Weights of a small GPT-style language model, trained from scratch on English Wikipedia.
Size: 9 layers, 3 heads of 128, MLP 1024 SwiGLU, vocabulary 8192, 22.2M parameters.
Training: a variant of Muon for these matrices, 427M tokens, 13016 steps.
MLP neurons of a small language model. Each row is named by its layer, matrix (gate and up: input weights) and neuron, and shows model dimensions 144-239. Each number is 128 + 32 x the weight over its row's rms, rounded and kept within 0 to 255. Numbers have three digits each. A neuron's up and down rows have the sign that makes its largest values positive.
A block is one neuron, or neurons of one layer that tend to fire together. After each block is what it responds to, as a language model described it from the Wikipedia text at the highest values.

L5.gate153:133145070137096204154098147140153106140069131119066162151128117096185148143133124072110108150134112143142140057166138102118148181097166144133136103134105135175103179081120101146118174117148178177070108181136143120076100156069089054098128159121130184119158105121128124086101147215087098098
L5.up153:114116136127134154123056206143096097110153112124111048140053132098189133146119121139130114149137133082149152088143129108133178132133156134165104097128178107126080100172160119154149170112080145099143099165160128081150204041121126105126137112161147127206126113145105108114165160170148107137
L5.gate371:092110119155142159151119095128140092084177134181136143097140113095137132109157131140077190116149107114118114148175124156086184100137166174150113128171148071107118080079138136148139084165187178161068138135131106097142156147167061096054118091196118210111170142036120119081056102124102145149
L5.up371:122087115126172075072155120113137178131132155119124148156094138144136140163135130140151111150129109154132148128097153146119117131119125156133099133123142158155080088167078160091142015084145077160138129172084112161166115143163145136144100122193104132206109154165134118137158147075118057140
L5.gate521:133135125171128118092094161162090088133149115119143146119157104107133124106142159127099111090133145105075132080140162092092158172167109165037095208111094122128164096085096131123099104170137138139133115171124138132131154099122153089101154101150074175163107144116114107058104121113134064099
L5.up521:109072163107107105174119103093091063166130082079081133115115145097139136087135094173123121098078123159087158141139199096118180150152136141081098139121057168129068162057110143128179109113097139094144133130100120098123153111093096127146150098170125186114157179111160141089085119098147080090
L5.gate848:078098188154092110134118104105057125122135158161136161171124103085106169064139106109151148131093107110196144161126161074107150093101135153119045132082128140104072093098088119081170137136139128130167154188088115143124083108084128069116115153189127157140130143064111113155132150118190108101
L5.up848:163203148063188139154098094081138146143152147127116096097112183136139101151082128105142080097161112176098148155147092135153085145139191145109150131189138124179092136178130138130123077104103121173152133154114085077106115138143133151115080123159166117149096203084107146118087076119154144159
Description: Day-of-month digits. Digits of the day number in full dates, often the first digit, as in August 30, on 8 December, 31 July; weaker on other numbers in tables and coordinates.

L6.gate22:112073151122096119119157137149150130087091125123126079151150174105122142124133123138101111076130128144110159111097156147137112079123127065121159111128188133197120135052102098104172181116112166102110138138132142157107132151092195118150130065103123114129159112193133201128135137119198161099
L6.up22:134118197169093140185164028107109155095156142110124153175188090147170127088187082162137151135115121112141096136130146065101127138156187161135125096153152104121141095116135161101093073136128133148130120123117097141113116139135121122097136115176131128139099096068155143149177122193141145128
L6.gate63:153140066152084106170144119140093105092145120158148136127195149169114141142079114108123123156119165131145167142118186148157162152157173107116135156162159113150164056159091136137070133145086179152115142149130143116108103177103151148122127143166134181144072145123143116137175125149148134143
L6.up63:108155142151087060111130181145127143073091153169101142158186126126050150165171196146100123146112171097112148052075170116086152180136163142137146138101103111124139123128073146116129065173115170146117142149131146145140121149189136151130141136126121123173060141133106142098161134119162063098
L6.gate484:148076130075131093078114126159170080129106118140116084133124179117132147142112150134099138200104170069086116127117203152135115174110123094113127156107155149181105049108127142144071119177154131086205079133091115158168158133120137156089094100182104122182116133171146114111181157181131101152
L6.up484:143084099133162119120150083152192122079111130173085105105117148152176134103098053110180152139111112134162155142125153072137110135080125117076147139092106113160128140101093116203128126116154153166138147156136080139145154102079092157095131120104136134061150219179096151092160172171152142128
L6.gate816:126156182176077135122169072126165110162135141172117141158183125131109056128102125099081109100053094128144142112096076154085188050169172125118126131190125102184092076142105139119131126121111123146158089124137130042126130104131147184154144111155113213083149126130084120114177095135110048115
L6.up816:145122099125130124126149128158124112214117163154144184140173102138098128085113138139114123107116120118156144140123131125088126092133157089193174091112126049067075133168148122113113096179119125190177096109102072082122141116113097120160077128140097146092151161097099097148159140158152083136
Description: Year second digit. The second digit of four-digit years split digit by digit, mostly the 0 in 20xx or 9 in 19xx, such as 2016, 1970s and 20th century.

L5.gate736:091081089137154088168118155136095094187128113098120157094187107109136178155132115151156154064133124132119147101125122117182145159138144126105095148121118119154155128142133091082138135125124170122079133162132099105075161130097126030129135073120202130128184152170120155118098120131096096112
L5.up736:157081102132151131067134102139143148152110151152113157106137104143105070191129154074103139108161105157111072127105127063119102145144089110130119147130048118148119169115066159155116119117151079089158173123123079119068135140143087119104132124086111091067072064211130172161132151109158170165
L5.gate805:051165144128125123110115137094143154140160139126146187137141075189168127137182105117146028195165116152119118181145144106092112191145099117089168103120146095132157096154148118127099139131129158143119110144089164106152135100128096201130176134095102097094114154201138122150139142084135119109
L5.up805:130072144116171110141098119154164127126151086135139147058103092168158128117180134140136129141097103151121146140140129107072113173097135158088103100134203060125160158138098140110123075127075150122121079144151198091205072132131138083160163146041062161107132106162129115123170138066177127190
L5.gate884:120080162160103207139094099126142062139151153136146149134155094144144132139197118153086151153090179127164137134137109120116181151118095136129152107101112088120092129154074155151135158134075110068121061093125159184180102097124149161147198091092081099142094092137138145153107131140138108115
L5.up884:100109070114168120174171123138096125101110104068165105186179087139139122134157140137143139087100113132174178105117158172149180122125084119132113180140150078120149139130125053139067104115164151071121155044194062124096088128201085116122122147105075109144127171145082112138132120079091096137
L5.gate954:077136091093144087127107126107176146155132142067185159138155104177147188161172121101151146137106140092083128152068105109110147096149114131094177118126143147070126110112142068157092107151146125147119081171101195185079147132178146100093121084080144138139161124139179122069078192150097116109
L5.up954:185129100117111101088081079136136134111102074160110081155130166182185118100138112149125129094113084122115140144084147148133171106135112132185140123162142113125123132162139141129121187160150150082163094179116067144158136120148133165159133099101148121102122124132076120138125154169135078149
Description: Clause-initial subject pronouns. Subject pronouns opening a new sentence or clause in encyclopedic prose, like It, he and they before "was" or "is"; also first pieces of split words such as com(mercially), guitar(ist).

L5.gate65:211113119174095059119122119130123125105126164141129120086124110097130102116106159135102141175170119156141128170126087155128132168115140165127140116100106102145076109111118128118063139133137180188176126137167130051182147106125105127139116100098137125102103204160082193134144173122172122092
L5.up65:108135134098145192125093125114165101161089128090126183197147129115191164080132124097166077113101123069148162057120151076124123092157139121155112166145102113114173130148071117119173138139131103153060152125158119107146121061102131080137098142116089160162146083092158139092090116111136090120
L5.gate71:155132152135114105127113150131167098084148109146149192185156122151120120177104094121141153110145164151118125146086141174079117163123164138105167108144120109148086158144121147101102133142110169139113138148205062117129170136066071138110144097131141104137127165212090138126133118189104166090
L5.up71:176131139105196142138108228149158128195142154166157120077163129109143113104136148115120137123135128115094121122213110099106167125183093162127140106109087094119133167131113149135171140170065100118119075164124118125077174149154117139196096151103156125176109077071193198106091092108168123126
L5.gate174:162087170125174146098123084077096072144137132190098164181148143121121153131130119126128086086149107164115083100144127078133139167159135126142105101127142157156096156112131126136116112136129106150148141138130146189133116139118158101141059129105089153135064131160132174137126102166205122119
L5.up174:164126085125139102108189150171206133135129122149141188155099079155150185152120186127191123142136139107111146187117173154062127178124112126138159177092126164208150166129166140122132160116092112093171051096085080162135157127118167165128099143175149172092139144121084208171125181136145093140
L5.gate515:123105136116136118098132121157125142172167123112104149203152154101148152130082109143156098103188162109093159128131118115156130127120164158129127138092125087063114110208123138101089157105119103154133109160135115095166148150096109126162138077127107107137092181102107118046200191127146116134
L5.up515:122108120109139160087127067123103090168095075120116187211179092120151113143092190169160105155181082118145090073098136081151217113093187109113091163119144092128120151200145098129091141100107120139127097159138089124177166172086155081167124096133179170150154131124149118083121151143123083107
Description: Year digits after century. The second digit of four-digit years, mostly 9 after 1 in 19xx (also 0 in 20xx), typically after "in" in biographies and histories, e.g. 1970s, 1998, 2019.

L5.gate227:138118094137161216149128160098149155140135161173089107160116092162123207149081131161110142150133185149145140076126146090169075173180082079140148059111111068103125139141109110198119146152154051111117076171135138125129135131128101120086171113142151149144126110146151136145096144133137110092
L5.up227:170081140120143084091100107098098165090161138163123118138081132092183054111159164126067168102119107114115110173089155175166173126112119122094126141124099125137089151118139119042145116212132208088152102077130173115136149043132139127186082101131128136143112127123164072149184177137159125161
L5.gate265:155198087175086152097131142088145128129149125135091116066128099182164094141074152081148131149204097149130160145152118094115103120206141073107110131147105086126161141166152108142124145102167153128146162107150085118102129135126184163071134119111103165079132089101172075106164164127149107134
L5.up265:116146142075107107169052120120112128118102111135111183133116156089125122112118211130130135125137129130124066157219171090148121170160131136170130108117099160094057109143079141126080199103162159163142105135119145123102147118188095155134091076116091126115116138141154133113122118207169107117
L5.gate351:109087078163124095097115119114142135055148133129140139145144114107128171110132136143078106131136153126084141172116147134133131051148127117118090102128042043139154092116159132122103106140096137159126073173125085126147101093078195114190159073128152149123102094088137172133168089137128066117
L5.up351:134212149190126132167169136144066148153099157078205151126154182119128111127164115186153126085124092107120187089212121053132122152159092192102148126056121166110058148170142169142144162112134116144066152091136088110149148131214120149106096127167145164117158163112145151140118128151182080186
L5.gate957:138139120113065192136147079067129103113122146108136181061122123111120128119136138135138085088126095087122160071130109054109171128150138150139145126175097090173097169170141177090081143173099164113154114117140121146086168150143136097076106180134120132149119098108150140152106148157075143155
L5.up957:135148130130135138145148169065127108109170154127191141145116133126092132153154080095113101150153150148077083126133171106096082094131112131130147056058112146138117141101164145140121082129181114176131120215079125058152111110171112133135177088165098089134166121142144114181122065140125090166
Description: Career-sequence connectives. The word and joining two actions of one subject in biographical career prose, as in taught school and studied law, plus digits inside year spans.

L5.gate36:112185169104118122169094134157159129112179211154083108141064176136120127092123102094202123094184080137151110177153137124181139086078101055165153177131141135101104151092097099182095096106116098101073125126119117135107179069179091116115150070166107140059127075144079128110141126190126134064
L5.up36:176165093140120135130163137116101089206158154092193167153112142117080148147088069159092139088153107134106138157172114085175092112158159128118137138144135156116190133137072111141092117133110132114151161154170131099151160134100159109172159102099122131149147215136139035183092099047159148112
L5.gate281:094156160132134180126110145115180138158170117130107111160072162103109127132114111152175101138096149057083176137131089083152199137124145114137131174089142180113121141123165109108137145090181207163089078099121105071093199096133113071146136166142093197122113096117136116123146180114083157171
L5.up281:178140077141137131135141083051104118118158114162139184102095072127137129129132163129136121134134088134155097124088163081142112095083163074106148134149123115080134134099129060123122138224065134141176180162161123114179108132137136177136126134146164093130135077150108082170159120127183128061
L5.gate685:123163140152129127098126120088167123153141101115123040198148141111083145147076210102091089163132110128154178146139141164111135121146157110161068093155129115147174083115141119059146114125159126139124101106139102103157135176112168144101107108227111157114080166168115127122149071159135105088
L5.up685:120103158208113109153090111103138137144183134163118115196156109153138172138109126141147133084105147123093089106094122135122133137101108123089118068059154106150093121196200106138145134131136121119152084101147084079070124126124159120074131160131135142128129180130129138111091108114113146143
L5.gate985:151168117117131100146129078126090117172165215140103088124118106139098114162117190141186153137124139104165107071086198098052112107120122147118100117161151162098118096133151153145106174170107138095110146092141098143195139132097147116149152168101155179157161181122137089095126162161139178154
L5.up985:134156140095044155147148096065144112171166140070147140112139163159145128139099092175153002121187131178082152140115141114184136110184101101169125127167152148127144126119106125169074069113061100081104107164122113042120102047123124097129119098066194108126136097167137133197101167111139115120
Description: Word-completion suffixes, year digits. Fires on the piece that finishes a word split into fragments, like en-ables, reduc-es, trou-ble, and the "0" after "2" in years like 2021.

L6.gate173:147137043097106148115131086075160149108195172146111123112189135143112150149137160119169147102153146156203121190126113051124117171108136133129126097107116071134140116146146109117114158136123102074147165151055168127122144217106112153146118175072055072134153133127100108075094148164146148090
L6.up173:078102111117161158133157139103162076071072129076102110145134127119081124132097142138112228140144169143128141124157116097167091134119143134151090157152054060113092127135154165073065183098136102097156128107151116098098144187093108123152115088158091090105149090127117141085120168204119160118
L6.gate203:111127153133171161102102112157116174120145112131128114164164093122093091130157119182120135126123078140104208149119106112150180159164130149124157093117145123128089147153124136130124171122202061072143110180204108119098124149123127072155205130153060062162163155121144137147164108143146124111
L6.up203:158103134153130083146072184110169084094081151147143131123087116167121129122104175138095150141140136141100022098147204170117144110121203084148095043173207137179109137068131117132123104096087135123094133109115097145150104184157156177133068116103107159132097106120155158142116119142122154120
L6.gate649:097167128126166112143122115110194154089140150173142139123076152144143129091102129207140158099095092111014123186105084099151149091093099177171133124157093126149083118121159152107147192077157166159103093146179085089113161140122076120131195109084085110095151104125059096161148136074136138094
L6.up649:139136093124084092151167056148163117196172134133055092148100128121127089078144143167143159147112099162079137172109085142124164135108119152166103171126113086172142159067129173141168133047159157162110128131116121108077129100151127098108117135117113133127151118122105103092116181152101144075
L6.gate756:151079100092126128158132152156126160066150106074111166122127016189155124112136094154103106120096109096152161146167134171150162177162088172151055158136141133092148158140124135199147134142156129119127087165150130088140109142145112116049132121157138135084146145147126131164049184113162156204
L6.up756:138181159107147169135101136144125149135183113110109145160067096126186141149134132207150083112133116106174136164159161084114176190108118163078179160128114096165135108148107165136141141118109181152138173059141144141074130180151137131111165095089157103091190155162030109130110176114101156144
Description: Structured-line opening tokens. Opening token of a new line or field in structured text: the space before team lineups after match scores, list dashes, and heading "=", plus leading digits in tables.

L3.gate230:166094193097131147118104130183174115115144115137142105186169165209193120125176112136082126205096111121129117174195153136091154159144134146164100212161115170102149082129157129166119141117081140128136138115096104104084194111125091129160112087127061170141144167076101111120122061176117131172
L3.up230:148164145077168080148138137100190065137107153125154068139114126147145129138085124125098094165149127142115081105185063039123088133084120130117130095128143160083071145192146077117075091124187150116151130144141174139072175092120128142115104112147149127164165148118143116150130124094125089149
Description: Separator after noun phrase. Commas, colons, dashes and table pipes right after a name or noun phrase, before a clause or item continues (Judith, Born:, Ron James –), plus some mid-name word pieces.

L5.gate119:106136109177113115115183116102151103146072129139072120164117133145145131123125177165140092140165077138101158101172085125163141149077121138139210136179142099136105162098153138141173107114154100058072094154171179074134108089115090175146122068126127124134117135130094124071120140109138098080
L5.up119:061159167100147187152137111095137115108145110145067104124145154133152160159076108146091141138117205177124175091179120135148144091140075116099113124093156142174113130152140062170117136119089114160105134134163167098098128119130123114068185109074141201106142135106120158156103111086158151141
L5.gate443:100185115118148107156146128133136131109133088080121145170164133157120166135181124149087071081145073146175166162179100114148147182045163104131169113170102095133135111087137112101070153125142126127119113107128122089087075197187135109146081123141088127087108179191137160109145081117137183135
L5.up443:108065093150066141117073116137122122091115117097130092172087123083136135101130179159085112120211093097180118161107065132108126134142073124135137078160118134115052164059156152129068090083174195097138117116133143080097155147114146129108162131124112123168117097085152083079083131152113099100
L5.gate550:055120100147086113115137179102163142133092158150098142149155051102147118124104149155097162140164104110170151142089120091113146081105130151135155057123163097156082180209157124138114176156147171111110088131174124163112148099145101103120166152122159083170201149064157138106104092168106098113
L5.up550:159149136130111135089147097130150132159172113113150149178184158125057090140051117155130133142105168189105105166124076180182145125143119109165136118105085142085148091130123145152125141131148106137149076165120155095086089110102081115130135095142146163085140073110161095124102148103102088080
L5.gate800:130105120117129125072178152134105131111136116059138144183125113114124128187083119145116131112122134142077177122104166144190114106134178123127169126189120173172067122078126148145107086103110164152106094115106074126103136085093083167172188163123067123117139126120152108093141128147077107128
L5.up800:142123111113139121087153113136071165068119121113137175110193070132127130141127147089109146143155138119095124139071100169142169177109161116101044092171090100132140107150145127156076189132123083073115118127152156153109114148147151130127155137130179218068071138130144148116179106101109159146
Description: Infobox line-start markers. Bullet dashes, spaces or pipes opening a new line in infoboxes, match reports and tables, e.g. a dash before Summer (DST), a team's scorers line, "| Swing".

L6.gate2:114110119157137146107165121125144140133094143110101136095166144161155140141134100180126131104026158156121157151144168111109153052075156093074168109185004114139108119103137105132091106101108117156093106120107140110145110114120150096132058126079172143060103183077136080159136104107172109163
L6.up2:147164116111114189095120100024140115092111098130161145119068148076139094106156115126065096129090108161139124148142115179132096095109147165126216119163104123122093015164081117160138141117131090116117161120153160093188159057121079146154165099126139152117122108110087151103152121236103108115
L6.gate51:130126127130081135116121118108171102092165112174144149128191164152099154126134094170157204104153137074110172148132155079128163127149131147167125121156172104127150172133135139100112172077088113159072103103115085100154071126116182116112126175145120143101094122128181121133134145168122114167
L6.up51:146059101127077154120142148125135089057151155195152117176126116122061117177107143090132137150144205089105187123149183117116143090127128162145182065126124212137115142136155189145096043139082133182102101112162095135131129141128210111136132141142147166110098149138128162173088083132110177156
L6.gate123:088151148128142177116119147107094139105154107122172136075162144083173177118097118188111129067086146118166170234171119121136121074144139149137159139116119128052182148072128146133111134117128139147100139152153090122147079108140139130146093084145144125170125144119134110095109138091168141116
L6.up123:179150082117111154099067113155088094096105161123151142167139124147096155115172109115148119125156147117126099166135132139132129150093130152153189137161093117149117090149048120100093144133054176144106124138157132145126136158152076099157136144128145110091081123136122146149132080075132122098
L6.gate330:141139132106089143120103158171193146154105133098113125156154097154103137140131106130149113138115137121123097089082096171140134193101107153070175120202113136152104114086134095056126116105188106155123067146195133088152127134117209116062171160132186083134143167181129200088147124099151145158
L6.up330:141109082104156132159137078105120147171109154181110126106132117183146144183155135141139087176077083140179174124186154115165142100114129169104105164017071113125100114146161168117119072125124144138138111111119165159084133114129141154118089149152095152101143079158137121167141111152136168046
Description: Year digits in dates. The leading digits of four-digit years in dates and spans, such as the 2 or 0 in 2018 and the 1 in 1986, plus rare mid-word pieces.

L5.gate224:112120093124103148080121115086090138091133200129126073134172119097143183134130080138124062131159096063173129202165112181176142110099181048136139093088083120186124167175096141148139161124166108151046103140091158068131114077152060089139089096100170152122095155161185115135163084116144141176
L5.up224:088110127152084174110138061129142130098114122092089136134146084098157178151134138128108120182177140091062136138157121158144152116136160118152128075087078076163169145090123102158134105146146145128055069139064094098152144127139080131147120093106159146061044125162152150144147139129140098144
L5.gate235:121125127082095189141118134149151130136134161114107155096131079120145171116167089137125080125148126024126048179114151090138125121145175125091130109125130173097157138173123140111083144123152139135035081125128137173145080073112113059163174114112088062111117113172167056163107181123146116097
L5.up235:114140112164139149100146213141173167139135121119068131133155109112093153109160110129147110177126179083112137155178138184158121116140098099162196136202133239104194130113119165152103144177178140158079128110143090157088144100130125069151130089089129096098083154121197080110103149110140184112
L5.gate698:114083121137103143088110133119119110101139096162062113102108082130159158136133112194093127116196098088059095132153133153092112165128195115177120136193131155147181142062127188126102105128100160164139106122145138134162157058118169098160123137092133089136122117120169058153138097086120162090
L5.up698:118108184102124129129129104099077111168107099157182085132139150127126128093167068128106090140146049073166130168136198094133175112185115099161170097133143177117064106146112165144107117113194069148074084161086106168112171077160158121146061097167163090125108125119134107164153069160189145070
L5.gate872:104113122131147109076184147134160163089117139127127119115107108070131139113075128155146106099166138102126087139118098096139137096108161158142151155088129163123164124168147088124063098133129148163065136108114138107084126128108103156126128088117127154130142176128097118118150137181093083128
L5.up872:128060108144154135108080122178166146106096177094160135139113071105147147131102127085103164159127118164092111079210073108155131104111128162093116143060114172149142135163162154115137158165148134121110120162121120101139114115165162102109131130121147144129164099074102117129153106121166108115
Description: Interruption-opening commas. Commas, sometimes "and", opening a parenthetical aside mid-clause, after "who", "and", "was" or a subject name ("who, following…", "and, therefore,"); occasionally word-internal pieces like "in" in Swinburne.

L3.gate379:135157118101171104108142142150099171087160112100123194059165189140161138163119181119079180139129114101042124130069091124108109112056094140191165125081073159106099126173130159137125117095130138123144158083126112136145120098123059119084131171122121124106153108206166094120154127121104120120
L3.up379:076126122151106100148118073167164132083125101099108120142137146107115146169065122095091113167178086160084123120114094153138101134149196150149134129116115131111128080156102113167187167135143160085075144120108107164166145031171075095116127176166109153140127124129191105174122151178133096060
Description: Team/affiliation name slot. Separators right before a team, club, party or employer name: colons after career years, table pipes, and "for"/"of" before organizations.

L3.gate997:026117138164095101132163102199109105050143157124159099102130140104123149153121088162090070151154139158067121173155085188158105092100144121129101130166145123086167143130154110116117129196109165103165075055183098094175137115154117118170108090129065109169108131135163074098120124144098122120
L3.up997:080164118106072177158147129129135094093196223133111189113172176128146136164136108068141099099125119151108152119135111126138149147094144176104132126152166215129141143087071144163152124089135173133139099125133159172136160061144149104101165126119146146165195209159054036102137148143125153105
Description: Reported-speech clause openers. The end of a speech, opinion or decision verb, or the "that" after it, just before the reported content: "comments that", "argued", "saying", "decided".

L6.gate127:148111084144086154074206104106150143139123135110085130120124152147144072151101179152080178102154042209090144126130123142121148145125170129127165145145142069164098218129138125104133164130140154140103153129169116062159107108116141179182111106127098128109091110151114092079113104126111195191
L6.up127:099108068122156100080166131130118138073154160131079120101091160102166124112144115081164120116170069171128143109205132120096183166210115127108127144098146061133137147082114148090090132131122229144132141141069107101125133087141119123146186115145165148174123119145142102129145181096132182159
L6.gate482:125105179123126172140110113100130144116097118173116132121166181088132135186153127134129123127144150115098140120130170138134163130162117091129154141123144133129164154137132153070066127113140135111042118113170089154116119119123089112138191128127140068156132089124214093131118174137112188121
L6.up482:138185128142115054141145153179114133098127142122161112128142145158159105101109130175091179109124120148158220053095075140122177109155072159136119123163148121096173102127214065147134109172114078159145102171119153151100098174133094119097103172117186111156208190118114169062159137156116139122
L6.gate597:117109115093096151141169148168134121129090152103149113144074111119116138142118079147139148148150073124113192070142121202094119131164124108115140143143166166084145103160119142122228117096092087161054080083084134166114071066143127170156135099103108088180186098083116138147143113211184138083
L6.up597:172118106172100131056107143175174138075131121129123134128162100104127104133102107145141102140161123075135145075094152147112108076156156090083141102157117098094099093090134143179133170094085184106124171140117122104176157116102078063097167118146114130150077170129215116092072155178150095136
L6.gate630:115175144097084167112128142104119161174128133157079102121110138107109116171184110185077142148089107184161160123131131105145180171153145115155160168146157161126130098161114132162104192161129167131073185104120077155088111110109110094122083114099115063109152149082152083093146157117121104134
L6.up630:119118150049089127107120092135189144099113099121124156082093097157131078105137117138147198174096069157131178133174171123080141013138139155187137101136097124125073137180140148156128094140124121129172167145131099131103110168120083138145122095206050114109096135063093061094079114165168140095
Description: Coordinators linking alternatives. Fires on coordinating words that join a second item or alternative, mostly and, or and commas, as in Great and Little, 65 or over, "Hyper" or.

L6.gate244:157178129122166173124146128137132158086098159129064179134143152132071166157142148115121116127125150081156143160156177183109149075106091168089113148142116134096091129098128149128165163131164167139139097188138148107091162103131124119076109141094135096091142093100111143094066096113175128139
L6.up244:101174113161107145101095117158113088087102133108126137130099130133153105111112169156188140120137123177043118150143111107128093113100104145120114099142128123150075128103112124137083119113149121075124060152136121105031068117122099118107072171159172119166151135118126178122084121179216128124
L6.gate578:170134131131092095126133130124135090102172134130080147145134171119130102087110117111113144125151097163153133140113041121184136153093184127109090161145147135165182212210116130152118134139126173161094165098128143142115125155112101060179121125087092107109087075140127171126159148201118119128
L6.up578:080125176147130065100113120185149141145122102153166067156184154133161081097125180135161144159105109121114153176140159133151113129055113063084142168112096188101110106159102174113133089164148162201142124167117159136182096115110139112154090156079109099172099126111146151108134158125172154076
L6.gate613:093140124177126142082173134205154102112162117163118125140159116142207150117119123119144120166139125146127149092132162120053122155118131107092109135119151139103139120147132151116069120137163160150128083178135147184147086162142121083092091116104130189133102194143081117152118119180123119109
L6.up613:123116145092187125070156128093155104121120176143204152115174180168124153164156105156123167165140187137128090159149194113145130096111130074136127118105086146107129103145101110107098101048137088136164123118082072115163147158143151134097139130111128057105090133123080164137133163168132127123
L6.gate672:111213135113033119111133167127114109125159141133107102157090115146152147078129121142059129116133145111093162133142152034136149154130135116116092172140109212147126134116088132134142105196179232124092089073099168092140132145111153086111128102137129092136095073122150142050160121111139170119
L6.up672:075147125151120135151079178089147150070117096130139141167147174101105093165143071124105130142125133112158120113146088144164140141155139133124084118101083167136129118180071118016136087170162075149118098155137092118105081155142174112133131133096158155129087114139140188127181166151098133110
Description: Before quotes or numbers. Separators just before upcoming content: commas after speech verbs introducing a quote (notes, explained, suggests), and spaces or punctuation before numbers, especially years after dates (January 1854, c. 1860).

L6.gate186:143110149168096103140167197160134123111196106105123158152177151112147165160081142123133108139112115135156156193155085135120119118159117139112178191132117112072168098164119078096125134139160109184114157120189162131138123131190151129099127058109143144153059111137089122157137127127143084128
L6.up186:104178161118121124125070149100129140126154151116163123162081130140077122155070177132129152095101129140156121102171148133076083107104096208137102109140165090114168190076097168118130097159122097117116086152156177104083156124163102070167175151125142151123103110127086129129099144110108143142
L6.gate282:124087129122053143091125079146065094118077139111087111153106102055102123134106151132122173112077156104168185057105096165084178095090110088133139096086129093190125110117144130155124163139116189091157127136131185121172163191075139155152117178150125181081148157136082137074151144145142134104
L6.up282:109051103116127148168092137132044098141147132143131132092067088101160123157134149114128186096132141096165165146080128162127157075066135116145108094147139123147182081156109083101060124120177154130121161109126195120172129128126156141160133159202145121138135094106097092125081167182094200180
L6.gate384:072156158129093148086111114107132129157100147227076175196138177077153131140112102107103147158178125168101149142114162104150074103120121146144111123081126072098130064148154103088096062127091152167145142140162137131119147098136155154121132158151110125124155150058155135127083170138118063082
L6.up384:073128153154089156085131128056094058107139146143129112099098157060104100136100112111108149121105090114074119137186135147143156076146095169136098135128169139103101080173146147119148122102148180123151133102168128119088145134124123172107101116162131160058124124121180093121100125122143106127
L6.gate685:114143133154111164161129109126156028140098049149111140182133056137182143099135145162142087117102154103117124132173142088133124156143145125134074183147116134162159089133138055180123209143165122151133159130154157118163140126081175115153132105145137099149116120135087164103141136110107174074
L6.up685:099084133148162163074154095114140090177142122103131159133132167125135120156147131153120129084154101125133152097127128198164140109130081140102161130125129166069111164092097145115109110105103158119112122094166067156143137110088161046164119139169104160163114162092083112144122144127149133047
Description: Day-of-month digits. Digits of the day number in full dates, especially the final digit before a comma and year, as in "June 7, 1992" and "February 19, 2003"; occasionally word-internal pieces like "Angeles" or "Fran".

L3.gate500:074132172165086154115137116111157159075072115110079112118149120144153158143094176130114194137105139078108133068085146119136151135156150084127134116104062137101153139149213109140159092133188108112057148144112149117150140120169158087051132177200200139120139191179142136160147073114116084144
L3.up500:153085117145143169092086120120179191047141104121142150117172140124128098153115133119154097123112119137061125087143140130174162154128113114130136149171118139087136104163172055109167159086156058147143104089124069120152095163200166151129116134146141133108124182179118090090142189150103087084
Description: Career role connectors. Words in biographies that introduce a job or period, mostly "as" after served or worked, "was", and year digits in date spans like "from 2012 to 2013".

L6.gate122:070143091131126147161121154143153112086155159190135177163102151122093116117104115118159112130178113034162093062217083138125152121149155111130145163098099116101200103094124072144152068148183110113176091119152142133138093169098079099126178190097122125142117121110163102111127115106129139084
L6.up122:138141123139108095106148148194161105105112154125139116094130102161160147145167148159101071144138146137137157120193152105115143141091121218091092144136075146099173113178126148097155149165118105099150061106075208145112097160187108119124149121135131151073111168118109079158155126136137054148
L6.gate312:102146119112135135132125151148168157162169165122139159161160083129091155058137115126144136083097108157132107187153169083092060140108083125073162124140136159079116181161136117135073100116139119076153089088142142132161180121182112135067162114121116080158093152133144096126193082115144067125
L6.up312:136125151127088114135076132121159191058084105104126153115112140159141133169124111108106174150130164084174116153115139136126177177183100106152109116145153061165118117110095094159136147101152112085120143088128063136098126114128100129127091121062080141186140117157103190133132084098143153155
L6.gate648:117147159145061145109103136109155108123158139106146134127112138164197136078084097074105136119105140174188152088172085150115175124187151134103152209143088090175105155123147143126165099109131157099154207125096126140088167199106102099119119119165133131140112112099142188102080150152138114120
L6.up648:089125130094147143111145139140193100133120132089112093088086162164104134057106150110129132142122165111089185143169126160060101129119109141104163044137137140084079167075134147087092137184155072112141117104191151128154081087121148134121125167140133106146074077100162137037135097100134165165
L6.gate757:117084109190143069155129164132113123153139088139155120197098174097177156064126098156113121146111207119148141151109150171151099124173117106109133160147167075140128125154106140148150192161116111049132145130174082218168104124171102149124122111085115134090114101130115133133155075150112130136
L6.up757:132128104174164103110123187145108107183140177132153136092130146165196103113171142090141153144123136137100121162097154062133162200163086085120136114075111054123108158138172122143088195221119090088131146123121144113131130174134161102119098079172129107102171154126121115117180150192072101145
Description: Clause-initial subject pronouns. Subject pronouns opening a clause right after a comma or period, before a verb (he finished, it was, she served), plus look-alike word starts like he-aring, he-roism, she-ll.

L3.gate199:173142107077112155067140118111164117099123102118098094082146107144159119080122097100148151173159168112099111131133174127106169115151162196079101205098112101174151098125111134221143068116173121139062122161090170091116093210135141128079079069127119169133149122109130156113079131128114105127
L3.up199:126094102120107120100112128122119165179135077071154157142104107161130126093079135172133122184163132072165143173124143116139112139173082135110109136121103085146178108141135113119092129136150098092098169177177187131112157115110125169150119115106148119118125070090121124058078121106183118137
Description: Inner number digits. Digits inside numbers, mostly the second digit of track times (4:59, 2:55) and decimals or years, plus the newline after a heading.